config.yaml
n_head: 7
norm_eps: 1e-05
qk_norm: false
bias: "none"
tie_embeddings: false
optimizer: "muon_variant"
lr_mult_down: 2.0
beta1: 0.9
lr_head: 0.00582
schedule: "wsd"
decay_shape: "linear"
MLP neurons of a small language model. Each row is named by its layer, matrix (gate and up: input weights) and neuron, and shows model dimensions 160-287. Each number is 128 + 32 x the weight over its row's rms, rounded and kept within 0 to 255. Numbers have three digits each. A neuron's up and down rows have the sign that makes its largest values positive.
Before each neuron's rows, "fires after" lists the tokens most often just before its 100 highest values on Wikipedia text that the model never trained on. A number after a token or word is its count.

fires after: "\n" 92, " the" 4
L3.gate292:126143020102097119125094173094089192097127179080201138144129161131099125123052137093083082133095161177166174144167136153125156123156123099106119127176126180130180130148184129163117142193141170111118098153133155178129142084114147172131116149139158146092109142215158181106118091132144096081176149150157179121121140117139121057099129070082158046149133099136133155114120187129132131179078
L3.up292:082142118127077153166133146126084133115114136088144130120157180131093137107101178131106106168087142157157197144175074109104170133100115135108103081107155185079158163170198055134176107163181187074130127123120139184119121090102124190168160156149137062114112160137106172142146100137088152046180134174173141143095169126141093092101115086111143092125098085140152088132141145140178135185093

fires after: " |" 58, "|" 5, "\n" 5
L3.gate1160:109116119190093132085095116169152123154150176133158129104111164167105128074188107139121091063138185059121110108158084123075060111124182093123209095165126151159098097185122108126136110132101095128093103114159149115092118160103129110123163111129135145122090195169161136121123115105113107139135060156154100171134122144114144092149095160153123144125082128086109150123120149128111143132122
L3.up1160:128105091135178124213120155115150134135140157161193182133170140185131133096111138100151082180143185165146133100144159140069181155102153048123159142111117155144119069096119129151142154105103136134109156142141198092119130187091100079158148156167152106168098206154087123149112163128162163111139075126129126187181136162064140110126134091115202167122118101096069158124080155216128158121136

fires after: " |" 68, "," 5
L2.gate817:145151104086109101104145065116150178114119118143198149120134122145136173094093105156106114094109136165164170162153160132115123126089169156122135166128154188115143073129157129156131123143182191174092123120156086157142097158151152122129083160120067181054140091143107189103149166159166083119074090109121141192125157132077118133082082093075138119180117109113092078075113137110152117122123
L2.up817:104118113136115085128094097133174134118156187122130159129105104116105124133087122133087137124147119169183119115160148124118099132149103112126103143145155124081159026119114097124120106113138205211117097123114131139120069132155131147139120135102053158070144073125123190106143170113134093133071092157171175199149136139067104136096058133081141116171164091104112076092107103095121116075095

fires after: " the" 35, " of" 28
L5.gate923:135132131134144169118181172127173079104129046114116130128069154184057143088107121060103130094122106144084079134153091155134111143110177108113097106190176163092106128155137107153067155096154059084175135110147110140156126163157138181079119153153187092179132148119079131071106070089193154186156082192142146170117103138150145105115117150093125097138121099083110081080114161159129108102148
L5.up923:135123100201114082135087156159156091157188142082058107053137163139128121140160201156114118142084120196103117109099162131132201130136126124164204125184132112117068124109159121143103125136078094133136144129205143133106144112130117100148149110139147126136155102109090115107140162127127160107072122146091253160132146158040128058097062092123167168124075105131147124139207192128128141143125

fires after: " |" 41, ";" 13, " the" 9, "|" 6
L2.gate370:098129128155092104158126141122179148130151158155139157149151114108142186111119110109177179106122162136161067064121094157082154116147141130110162133147137107145088081191156142145141184182084102175066093136162123090071097068158121125140157145128128174165132075154174174130129103131134081137068128119164157154152138196142145105126141121110182116074123168101132124131141107167152070138148
L2.up370:128137172156097120156140149137203152113168148159145149130110127091155174090132104118153135080136144158158076066095110150090169113138101157119199133100155109167102132200125116113112139113095110150112130139149104123090120119121092081143113161119117139140068088125158123117127075113145135161097118105173150163126142203147154112111100132138184135086129132102090140140090130186167106114132

fires after: " |" 56, ";" 6
L10.gate620:129083126124131105099135100118084185105110103184120139178148148128097168099182080081130103151129135156127134213125171150158149132091076141142130124144125128091075136159164113107133066107113157179117091083108160076086160056081172076107132093151138154110119142110159150179116104176133109085141105095125135102094114172072140118144117078094126130071098210121181158128137152130158140138104
L10.up620:113150117124181103155133099146109054055143120141118106126119113124120099087154105154074157089126077166094140175096159112104196212167133079132132137152146156082082123112079095144102131180169159153148137079109140107136102160124133124123172159153136162183114044118105103131160106155129086130138153099149124122075163187146188121119135158085181128086138142105119093126110125122109121115157

fires after: " the" 60, " in" 6, " during" 6, " The" 5
L2.gate432:108173067119052131119107118151161153091117137117101079159159132161089167143134077116161147135133103131191138127176131161068125111076126058168102124112133104118111104118128195103132134094173091135131193127091152120170149167163162113140067070092076121079077089162094091187094115194139187115171118148185073077150136115123121118145110162144090136130117111066171116138083179089149137108114
L2.up432:167173112078113074102111144092130126153102140109143145097133119156013162125092122192162128091139159142089100119141123118116105091145084132101084184080092144146134122152070170139154155130127123176156121156126192120150162090117121156118103070137132159080114103114126109098132101100161098048136060145139143150140160097121173079111193129141065172106115094156156178106119173153139151124100

fires after: " the" 23, " was" 19, " is" 6, "," 6, " a" 5
L10.gate623:135155141178120102112147179121106113114110100142127148127135164195139114079180142169144106112150173161142078121189129142102165160073096131123162112133186222190167215112212108186161106112206119147118158099099169109130141143151135064104040173153157143083135124177130129163105077131124118236147090111147149152187201112114079117085159076083106109071117119151143076136091124108112116126122
L10.up623:122184122162098107138078101075103123167106143126154095114128106113085120151126105173108105073144078157113095133093137102082191123104180127096131121093141083039147151075111159100149104144100139096132181120116156109131182119165132102134203083151114113165171137137038069130159152113148154116196146102105171133120047136113122107067166081099126095139195086145165154138178149141098083129070

fires after: " (" 26, " \"" 15, " " 13, " the" 8, "\n" 6, "-" 5
L3.gate248:085115108144080137107082091150129142083064058131104183088103168168104151124164150077140102131116114107113140108142143164142138144082127115151098172111105163107156131140165086106067163157103114134166107137123089165168150151153199088085106148117183164073097155126197131147110102160104126149082118105079084155062107165128123080127056160098105134154117128159106085147067126096106109132114
L3.up248:079105122051121060111114093167174158111148081121124198146095163202129179084176176119182089163135127091169127123180126134118187122118143120116128122121092160137108123168138090075127139132109125138131174117134108149141141164173139150156133111179159184034144128155195120108091123116108118166101106150089133131111121138081164120179047110095104079105129029097094108129159166156107148167101

fires after: "-" 21, " (" 12, " \"" 12, " " 9, "\n" 7, " |" 5
L3.gate354:144091105127093081155103079076175164146088136157089115114082120111097037138134126139089152096124143132144220123118163100160101123104090117163097130133074121113090114111176155105146125113169180153107127158197140140111159135121111179141084158116173146085105087163154124124137127144133175130094085126183108094122126093160132054103128134056050196141162132139138061121116156169130179128124
L3.up354:177110105088068094144142105129172142058153112154109126145116147125115112139173131061081149100136117108107145139131143104180144170146121131144084099124138107124088147104152139092170118103122067130128131084115145097106174149109097120109145128113152059058102100144123154135127119178123169136091082121184146089105144132196115129172151104080110121149129144168099087120167116171120108126126

fires after: "," 77, " and" 7, ")," 4, " " 4
L2.gate1070:159148129161171173110129113119158102150119111132191194112087166157199141165126092149098135159139148084140112145109145136154142131071126207062136105189147159083146141091094095123145137137111116102078137120125128108124133118104113142091127171134098119096109076152194109076151155138133153136089076102143138120073144152150100074160098134173109172121160140130066076132064148130136113156099
L2.up1070:095183119126174121064129129165195157110126083127135095114088173136150133187181120126158110109133124080123129176100144116149121127159132224077102148204109178076101138133103129133113140124112074123082126135113116134098123161114064128135123132130190093102170072158141142152141157127105108137107084072074152201125152139139168116136104155149161054137128098110109176121111125142162091152129

fires after: " |" 26, "th" 11, "\n" 11, "---|---|---|---|" 9, "nd" 6, "rd" 4
L9.gate577:185141109185111124168127140115095115102090125140136046104150182150148152154073147183062174134137093133085145090148140088129114127132114143142137138135147140170137137129145148100143151090117080108131148150147041180111123097120128151169185141104135130116050131106109109108079142128149103110143156149174115198069135083162156134131131199082066107072119104012111068191154121141145214166147
L9.up577:109100148180099132107158152117103139133131090125106124137123090129196157177081109151140110162089129122138124139123192147108133115131164186079106100087123119120090129083144123114140125070138104184141130098125090074153112123096068132061157162115083082204103146100082148131121132126161170156151157127113006169105100096090143153151146166127115136126138119170185175174143131104157100161141

fires after: "," 44, "." 12, " " 7, " in" 4
L2.gate934:155142094117089146075139107132172141174143103118103136062115117165161171208129106136072161147124194120111117150110103205123078183078105115130166095213178184156123104101130121152103123103118100148142089204112103098124160160167094135162128115146138139048125064145161115087151156140143110083127139066198138190148167166145110153122084132109134156131134165105116110124121170135135080204128
L2.up934:176158125164128144062151139113152096113101061159097150124146130139119181154065109129123155152154186127075100158125120107121112109096121117112157084184106134122123102162142133095078127139107068154104144125148135115131123156134040045122136135113118167058130140159121106098178176111166064055176189071143147148075144202119132163115086129150124144116128141162098138132126124192173133118111

fires after: " the" 56, " The" 5, " ex" 5, " each" 4, " a" 4
L5.gate432:122205135119075122138107131117110206138103119125145121145120084130121179174156125152107099074131153107133155193126157186159152076134132112124102143175116129134126129105173142107105115142143092107107133134105104177106194105090151142170102130166110127168162098108124175124122076053154122155100122084139140160099125133174093095136109131154065150150108112091151158124135126159166087157123
L5.up432:122125119106104135091136105093154150059135180132178098168170149153147117146115199113102143144160152161140174098138124134114141155162159172177142134113112150062175160136119118131119125155138121116085118105152119150088152129144107070140109099106173189170146084079137156129100164146072085140116111081148115097108192136142086132091077142111153128152103109121148122120207122163136099152143

fires after: " |" 40, "|" 19, "\n" 4, " " 4
L10.gate549:103119118160190190112166155093143051171150098157157137129113123091125165155103146119171144119088188101177096057099098148094078111122136119181117160112190125064206112115160180038153162158119097152137151138128106118128105111123152101147100232132174079134107186159136161093134116115086119177170185109131122083190126140110075152132122136112158168118133120161126104146126131200071131127110
L10.up549:171142100162101165138128150121129133149154112112108186099091145075119147118110127102170116167093130076147137117144117133123158168130147144145084123084172066096099098104171094085099110147109145082116163101115117129141094134103083124110059196157141078121093181167115143145092130110112115127186187142132099101132126108157118131097151134116147145091095136139118088162127092130168159121092

fires after: "\n" 60, " W" 5, " |" 5
L5.gate259:205114074158156148193088167103147149158121141148093204100216160171149163209135141180125120202131160085124116133079093168117147151089124176101159157141100122160117136176116144160134115142105117103164140178131074165132112093115156164166125125150181130105168111125129112124099144178088155118195128213142164209117089110131165075171124110125103110152107119081127097152176133087131114087110
L5.up259:146108061156095121179142149137073165155156103154105169136140158087147168090093124161128129083106087156140154151135148090161167093184121134106111152143145140081121138127151152085125165223124150128145080201179090144109145092161105100116143102129133143153130068133176112105143078124103097139189120142142137196183121075057132079151194111144072123170102132173142167103102131136184137148117

fires after: " |" 65, ";" 5
L10.gate285:148121148095145090055148097055097086071107110098097136083165091105133146131127148136140147158148153117097149137093161132152141131119083081134112141099131134145064120160105123110137132147073174170139103112105087136146162147213141098167098186136137172162157115143142050130088146109072126131124106144150137123098161106135158091150114104069146219073112143108145146128070156097101104197122
L10.up285:081156098086147113120133126120086071089137091167099135107074128131154075153104103137081104101174134132131150148125189171160079133139116112156023122180185125119078074131103131130149101181162116178094181139125163099161198144083123139146172159113122153110148100163126146130146126132110067159170156072196193114106161081088138037135131151072148169056106145149144099153096139117151052179137

fires after: " of" 42, " in" 14, " for" 8, " " 5
L10.gate571:066142117118083107050116186128127155099076070166089159095127139203230093129089158159107162140108121138125162139142143135128105188156100101089118116074114122134106135123144166096155104145115127161149150152117162141194139132151177161128107096192179144193070141155110126143148158125151158183157138147137171158128135111157131137152161173121154156157100124106153099158148104158133086175170
L10.up571:186092097101156114138107141159110130090105192121124110104133175110163089146110143218122121125176116194096145113087109117124166150172169125149135158099128146091143119104107126112159148110158124132080123130163127128111135094143052126159169165135151136119145133119115064083127120152156155162183110113115144149121150112088160118118145100088106155123091095118145082196116150129100098142111

fires after: " the" 57, " The" 8, "The" 5
L3.gate160:090142026100120148097072037101119182095102186124156107161130134193113134177112139102144109142104162160131141123137147124097102103105078067144118152133073131138093087158148132122107158111153135130157135110128141154110135189111135098077115165128162147139090059141173167156076095196136101121085116100145166086167162096222140094159172167146102190102071138150169158107125136131162158146111
L3.up160:065164092058113128111084107157117123084122143072165079184147163124084124135104110127129118122082169156136142082100107122091169109183089153141088153083121145132107100150187135097140134117142094108131109086124133143123110146124106083070118152148163125126115058152154138121152109209080118094107132144173151072192135096130146101118105152144149154126138125128163152116111070193135148147112

fires after: " (" 46, "-" 22, " \"" 9, "\n" 7, " " 6
L3.gate255:119144110124089156176140114104098118107138109141109208125072106145087162182107102119107111099086131090135172123171205167083119113102157060128099101144133141058176118121132135140137127106148094136158132094095111138158084079110143108124091122098123121117133120180145149124207135083132149117116116070128118086090175160147125149138060104051142211125121100145142088183134116117101146154116
L3.up255:142109115112113118078176104173144149087134155113155139132154111128101161104125155119134150091113158152101146141179096147162137151122135079159190095140135053119161114159136127040125171079139078119156174113084086140201160085146079113095114153145152127139123120133138159174065125194110154186133091087156146113091168132155093158125171156110166168136161145070082123113154128072092163133115

fires after: " and" 30, "," 15, " that" 9, ";" 6, " the" 5
L4.gate345:110129142105160122136168121080109140087128089132160091107105126100072212107044128138121127169171110133127130139129163059098114139131120148140124137182082162121080099131177139112039074076144174192171170110227158183106201150134119136093056155124116158071095084118162170099094124143127149156181065114115130112164179165099124104094131129082097148160080108086139104115126114133091119174117
L4.up345:111141093106118127132139131177170118151137122120100124147121097111100105121142114108155154126142136041176143121113111096134078095130110148196170160105113137081118121136088140090111089103196146157132198171200138101101161133111111148124127121108098082106121122158079130104128113103129072140154104139077090134176115112113103126091116122147084082160088056094168108084168104135078120156100